From a checkpoint of a small transformer trained on Wikipedia: no biases in attention or MLP.
MLP neurons of a small language model. Each row is named by its layer, matrix (gate and up: input weights) and neuron, and shows model dimensions 0-63. Each number is 50 + 10 x the weight over its row's rms, rounded and kept within 0 to 99. A neuron's up and down rows have the sign that makes its largest values positive.
After each neuron's rows, "fires on" lists the tokens most often at its 100 highest values on Wikipedia text that the model never trained on.

L3.gate127:33 34 45 36 42 49 59 53 46 42 34 57 46 49 44 51 38 49 51 50 46 56 57 47 62 45 47 49 37 69 53 50 24 40 49 55 39 46 60 33 71 54 54 33 45 73 61 48 76 56 67 39 50 44 36 55 48 63 41 53 49 50 44 53
L3.up127:48 42 44 46 49 32 54 43 57 52 41 76 49 50 60 47 53 45 35 65 54 61 48 42 41 65 47 57 25 61 60 52 50 49 34 64 48 57 52 46 55 46 49 60 59 72 49 65 49 54 57 37 45 51 55 57 59 58 42 62 45 42 70 46
fires on: " is", "|", " was", " becoming", " and"

L6.gate58:55 32 42 77 56 56 61 47 62 61 46 56 45 41 53 46 58 37 57 44 40 42 32 49 51 54 42 61 39 60 47 52 51 63 50 33 48 28 60 42 47 52 38 51 77 38 61 56 47 32 39 44 66 55 42 47 54 51 57 45 47 41 53 52
L6.up58:61 51 49 57 68 40 59 51 53 55 31 49 49 38 52 39 63 48 35 63 53 57 53 47 52 48 58 58 29 60 19 47 58 53 49 43 58 39 51 56 45 45 49 69 31 50 51 42 44 43 42 52 41 30 37 54 56 45 64 47 45 41 50 43
fires on: "\n", "ell", "ac", " Pts", "is", " %"

L3.gate207:54 33 41 66 64 57 49 58 65 67 55 35 60 56 35 59 49 42 50 55 60 54 76 56 48 45 65 51 39 53 47 39 52 56 55 40 40 54 51 56 47 37 61 54 36 40 57 46 33 63 61 44 54 49 30 63 54 55 56 47 62 32 32 70
L3.up207:47 39 39 57 53 68 50 51 65 62 63 38 48 61 35 56 53 47 57 65 65 60 83 46 48 47 62 45 47 57 38 55 44 50 50 51 37 60 43 54 48 42 49 50 47 30 47 52 37 56 56 43 51 46 28 64 51 63 50 51 66 39 38 69
fires on: " sp", " th", " f", " /", " Sp", " Th"

L3.gate286:68 50 30 46 63 49 60 67 49 44 52 37 65 43 48 53 63 64 52 59 53 46 44 49 52 48 39 51 39 31 30 40 51 57 63 42 40 34 51 52 47 51 58 37 51 59 35 47 52 55 52 40 64 65 68 65 78 46 57 68 36 47 41 59
L3.up286:42 51 31 40 57 28 56 46 51 55 60 50 47 51 57 50 51 49 43 71 65 57 39 38 41 48 41 40 55 50 38 51 49 45 54 28 55 45 49 33 67 55 68 54 48 62 55 61 32 50 58 43 32 21 46 57 47 59 45 55 54 36 79 50
fires on: "\n"

L3.gate478:64 51 44 47 61 62 52 55 40 73 49 48 40 57 50 62 59 51 39 46 64 50 31 54 61 60 37 38 42 69 73 43 63 36 35 49 51 56 39 39 60 63 58 31 62 43 53 45 45 53 53 49 45 61 42 55 53 55 60 59 61 50 48 32
L3.up478:45 54 30 35 51 60 57 55 43 43 43 62 50 54 50 63 59 67 50 42 61 49 35 62 56 64 34 40 45 73 62 33 45 33 45 38 65 49 36 51 49 61 57 52 63 63 27 53 37 56 53 35 63 62 42 49 32 33 66 57 64 61 51 55
fires on: " music", " water", " information", " History", "ograph", " Water"

L3.gate599:48 39 54 48 58 45 49 53 54 41 41 69 46 46 48 55 48 49 41 39 47 41 42 45 54 40 32 67 43 20 38 50 49 54 26 48 50 25 43 47 45 42 57 24 29 38 46 42 58 47 55 36 54 34 54 47 47 39 44 41 61 46 58 55
L3.up599:56 31 54 56 44 38 56 59 46 42 60 61 49 47 55 56 49 47 37 43 45 57 50 40 47 40 55 55 31 41 57 76 43 47 40 46 36 27 20 60 43 60 54 55 37 47 61 41 67 46 60 38 48 49 21 54 39 52 48 34 72 50 50 55
fires on: " fl", " 5", " th", " Western", " 10"

L6.gate457:42 44 64 57 41 44 59 54 60 59 54 45 42 42 45 41 49 49 61 57 46 52 42 55 58 34 31 61 50 71 46 51 38 58 47 58 54 44 54 49 65 43 45 49 46 49 53 45 79 42 29 56 56 34 60 70 49 51 43 65 41 39 65 58
L6.up457:56 61 58 40 55 47 59 40 51 48 47 73 39 47 42 62 55 77 40 57 60 45 36 51 62 68 65 53 65 48 36 63 57 46 44 53 58 55 32 72 46 45 75 55 58 50 54 44 58 57 47 52 50 42 45 32 45 66 54 50 59 50 54 69
fires on: "ic", "um", "g", "c", "ley", "te"

L3.gate187:40 53 40 48 52 50 50 38 60 38 54 42 38 52 49 43 67 46 30 71 35 60 35 61 62 54 57 65 56 43 44 50 66 47 47 44 58 56 43 23 74 55 50 47 58 47 58 43 56 57 51 57 49 43 49 45 62 50 56 76 47 47 60 46
L3.up187:59 45 70 52 51 57 42 38 54 56 49 54 59 57 44 63 44 60 49 47 42 60 41 49 31 26 62 46 57 46 60 77 44 66 60 40 51 38 51 63 47 52 36 59 53 39 55 47 38 40 39 45 72 38 48 52 42 58 65 29 39 62 36 29
fires on: "\n"

L6.gate623:52 56 41 59 68 48 63 36 61 57 40 32 52 66 43 43 60 41 54 73 42 47 46 61 62 62 29 57 56 55 26 36 51 67 58 52 43 34 43 62 46 53 40 42 44 42 47 48 46 52 50 42 52 48 65 57 50 60 57 58 59 59 43 47
L6.up623:54 55 30 41 61 55 46 60 56 33 47 73 53 59 43 69 70 45 49 44 56 61 70 59 44 51 51 28 53 66 40 45 40 64 52 47 43 42 33 61 37 51 67 38 41 39 32 36 47 51 58 65 46 49 40 46 63 48 50 47 45 62 33 43
fires on: " |", "|"

L3.gate108:41 48 29 31 41 68 62 43 61 47 46 57 39 39 51 39 63 42 56 51 33 72 57 35 36 42 33 52 48 58 43 52 52 44 47 61 57 60 36 34 71 35 61 62 54 45 45 44 55 56 56 48 41 40 52 59 59 61 34 62 50 41 51 34
L3.up108:63 44 51 52 69 60 60 48 62 55 51 69 30 44 40 58 44 41 63 66 48 59 56 47 67 28 47 53 51 56 45 61 39 50 55 25 29 35 55 29 69 52 57 58 55 56 42 37 52 58 71 40 31 23 54 30 55 51 35 45 63 46 47 43
fires on: "\n", "===", " is"

L6.gate598:47 35 43 47 55 36 66 37 45 58 35 54 45 43 45 28 49 46 57 63 38 58 39 54 54 49 50 57 42 30 74 32 46 55 37 43 47 36 55 33 56 39 60 69 51 58 47 54 51 65 55 36 44 43 47 49 33 56 39 47 67 57 47 69
L6.up598:52 22 52 65 49 43 65 48 47 44 39 57 54 48 51 50 49 53 36 52 39 68 38 34 48 48 57 68 28 42 60 46 49 59 39 56 67 50 45 50 67 59 45 51 52 53 45 30 52 39 50 49 42 61 41 35 40 57 42 47 44 48 72 68
fires on: "),", " is", " was", " a", " an"

L6.gate639:52 50 60 47 54 40 50 54 52 39 39 55 58 55 60 36 51 43 55 27 54 59 48 40 62 44 53 57 50 67 57 43 49 68 63 63 53 52 58 59 64 64 38 40 49 61 47 51 62 53 58 40 48 40 54 33 47 48 48 46 32 60 60 59
L6.up639:53 49 57 50 60 61 48 55 42 40 40 34 56 50 49 64 57 41 65 40 54 53 44 39 39 43 52 50 42 41 39 34 59 35 44 58 51 43 54 44 66 46 41 53 45 60 54 54 54 45 46 71 49 47 75 43 60 44 49 41 46 57 46 48
fires on: " at", " At"

L3.gate581:32 47 56 33 42 49 59 55 52 43 64 51 55 44 39 74 38 48 55 53 58 51 53 50 55 66 55 50 29 55 58 45 50 54 37 30 43 33 49 46 28 49 62 52 55 28 45 53 55 38 49 50 39 49 33 44 41 36 43 36 48 46 36 61
L3.up581:49 46 36 33 38 64 61 68 67 50 47 51 72 44 49 61 45 46 51 50 67 54 42 47 59 53 43 48 37 60 38 53 44 40 50 54 58 47 50 55 54 54 62 39 56 39 48 54 72 48 48 57 54 52 45 54 51 49 60 73 56 61 52 66
fires on: " fl", " Abd", " ind", " Ind", "leg", " pred"

L3.gate497:62 45 54 44 66 65 66 58 48 45 62 43 35 44 44 71 38 47 60 45 47 34 55 55 52 48 33 28 53 44 57 49 46 66 32 42 53 45 84 53 54 48 48 66 48 66 59 64 56 57 55 55 58 32 51 40 45 52 46 47 41 66 50 52
L3.up497:61 39 40 55 46 31 52 65 58 54 35 40 32 46 61 62 29 54 56 37 47 52 70 41 38 49 57 49 45 52 37 39 36 55 22 50 34 44 49 66 31 48 48 56 49 51 44 52 37 33 48 45 45 43 51 46 40 51 53 55 65 51 48 55
fires on: " v", " ind", " Ind", " j", " GA", " Jud"

L6.gate511:39 52 56 42 49 54 46 45 56 55 56 48 53 55 61 58 69 54 47 59 57 57 37 49 74 60 37 59 37 29 64 57 45 66 62 54 67 47 58 71 43 38 56 48 28 58 39 51 61 58 34 41 29 54 54 52 43 64 55 30 52 51 51 54
L6.up511:59 44 49 51 49 50 53 45 61 42 48 49 44 54 55 44 57 56 51 25 29 47 34 36 61 64 39 63 49 58 52 51 52 35 62 43 50 53 55 38 54 64 43 68 54 56 39 63 44 44 54 59 39 21 54 60 54 56 37 35 63 67 66 48
fires on: " in", " In", "In", "or", " By", "-"

L3.gate306:43 45 53 52 54 48 47 40 47 67 64 32 57 41 59 46 59 45 49 44 67 40 58 57 40 57 69 60 55 61 61 65 40 68 40 43 39 63 67 49 49 44 54 62 38 65 57 56 31 46 53 51 55 39 46 56 53 53 51 56 77 57 32 76
L3.up306:36 54 64 50 53 48 57 48 66 62 55 51 53 54 56 39 65 50 59 55 66 34 65 39 48 50 40 72 53 48 61 64 42 61 52 46 47 41 48 46 51 53 72 59 29 41 74 45 46 65 42 48 47 40 68 48 29 52 60 42 76 46 30 62
fires on: " th", " Th", " |", " w", ".4", ".7"

L3.gate201:69 47 49 30 41 59 52 51 53 54 58 36 65 47 43 62 25 53 60 38 56 52 51 36 51 42 63 45 59 60 51 38 44 58 45 43 43 41 61 58 50 61 48 51 56 37 49 35 58 37 57 40 51 31 32 58 49 70 52 50 45 46 32 60
L3.up201:61 39 58 37 55 57 58 68 57 55 53 43 49 37 50 56 38 46 57 34 49 55 48 32 49 41 49 53 56 47 53 42 43 53 46 61 43 33 56 64 41 47 46 46 46 48 56 41 55 52 52 46 61 37 60 63 40 67 65 50 49 41 39 51
fires on: " red", " Ind", " des", " ind", " ab", "-d"

L3.gate83:56 47 51 35 59 20 50 62 37 33 62 47 48 34 50 42 69 42 47 39 52 64 61 57 27 45 45 42 61 46 42 33 46 46 51 52 62 53 53 47 41 34 56 56 68 61 45 50 41 65 30 49 50 46 57 41 47 68 67 49 54 49 56 50
L3.up83:52 51 64 45 71 35 48 63 38 35 53 48 55 33 42 59 54 36 39 41 53 55 60 48 37 51 53 63 57 45 49 33 52 56 61 37 59 33 48 46 63 35 61 50 61 72 58 59 44 61 28 35 50 46 60 53 54 61 71 58 55 42 59 47
fires on: "\n", "N"

L3.gate301:68 57 40 72 51 54 57 69 58 47 59 56 45 45 57 41 54 61 33 31 52 68 54 43 49 70 50 53 40 50 59 43 55 43 43 45 30 51 64 44 39 53 62 38 54 64 49 46 53 60 57 71 53 54 58 48 53 66 45 57 44 51 38 48
L3.up301:39 45 51 59 36 64 64 43 62 37 42 70 52 62 30 52 38 59 50 65 48 65 40 39 39 46 57 64 53 48 59 41 57 64 52 51 30 49 56 32 40 44 49 56 60 62 63 41 60 45 53 48 41 43 66 46 45 56 41 32 51 56 49 49
fires on: "-", " New", " (", "|"

L6.gate432:44 51 74 46 53 43 56 51 57 22 54 43 56 60 36 49 56 58 41 33 50 52 62 54 65 63 27 48 57 62 49 49 44 46 32 58 57 52 48 46 52 32 47 47 47 54 65 56 43 45 39 36 58 42 59 34 49 44 48 43 45 47 44 57
L6.up432:55 65 33 52 53 62 39 47 55 49 51 42 50 44 48 63 54 48 42 48 53 72 44 46 38 35 46 41 42 62 46 35 46 65 42 53 49 52 58 49 54 50 53 52 61 32 31 50 42 53 61 46 54 36 38 52 61 48 57 48 58 55 51 33
fires on: " |", ";", " —;", "|"

L6.gate421:38 49 27 42 33 41 58 44 59 45 46 49 28 54 49 52 55 46 56 47 63 42 32 62 51 67 56 54 50 51 49 46 46 54 29 56 31 48 58 48 45 50 58 55 48 55 40 63 60 46 49 46 61 54 39 36 55 57 48 43 58 54 30 62
L6.up421:64 44 39 47 60 69 46 59 66 54 41 55 58 70 41 66 44 52 48 53 59 55 50 41 53 43 42 54 74 74 43 37 54 56 46 56 54 46 43 36 58 53 48 41 74 63 38 39 33 45 47 59 38 50 37 35 51 49 65 38 67 48 61 44
fires on: " |", "|", ","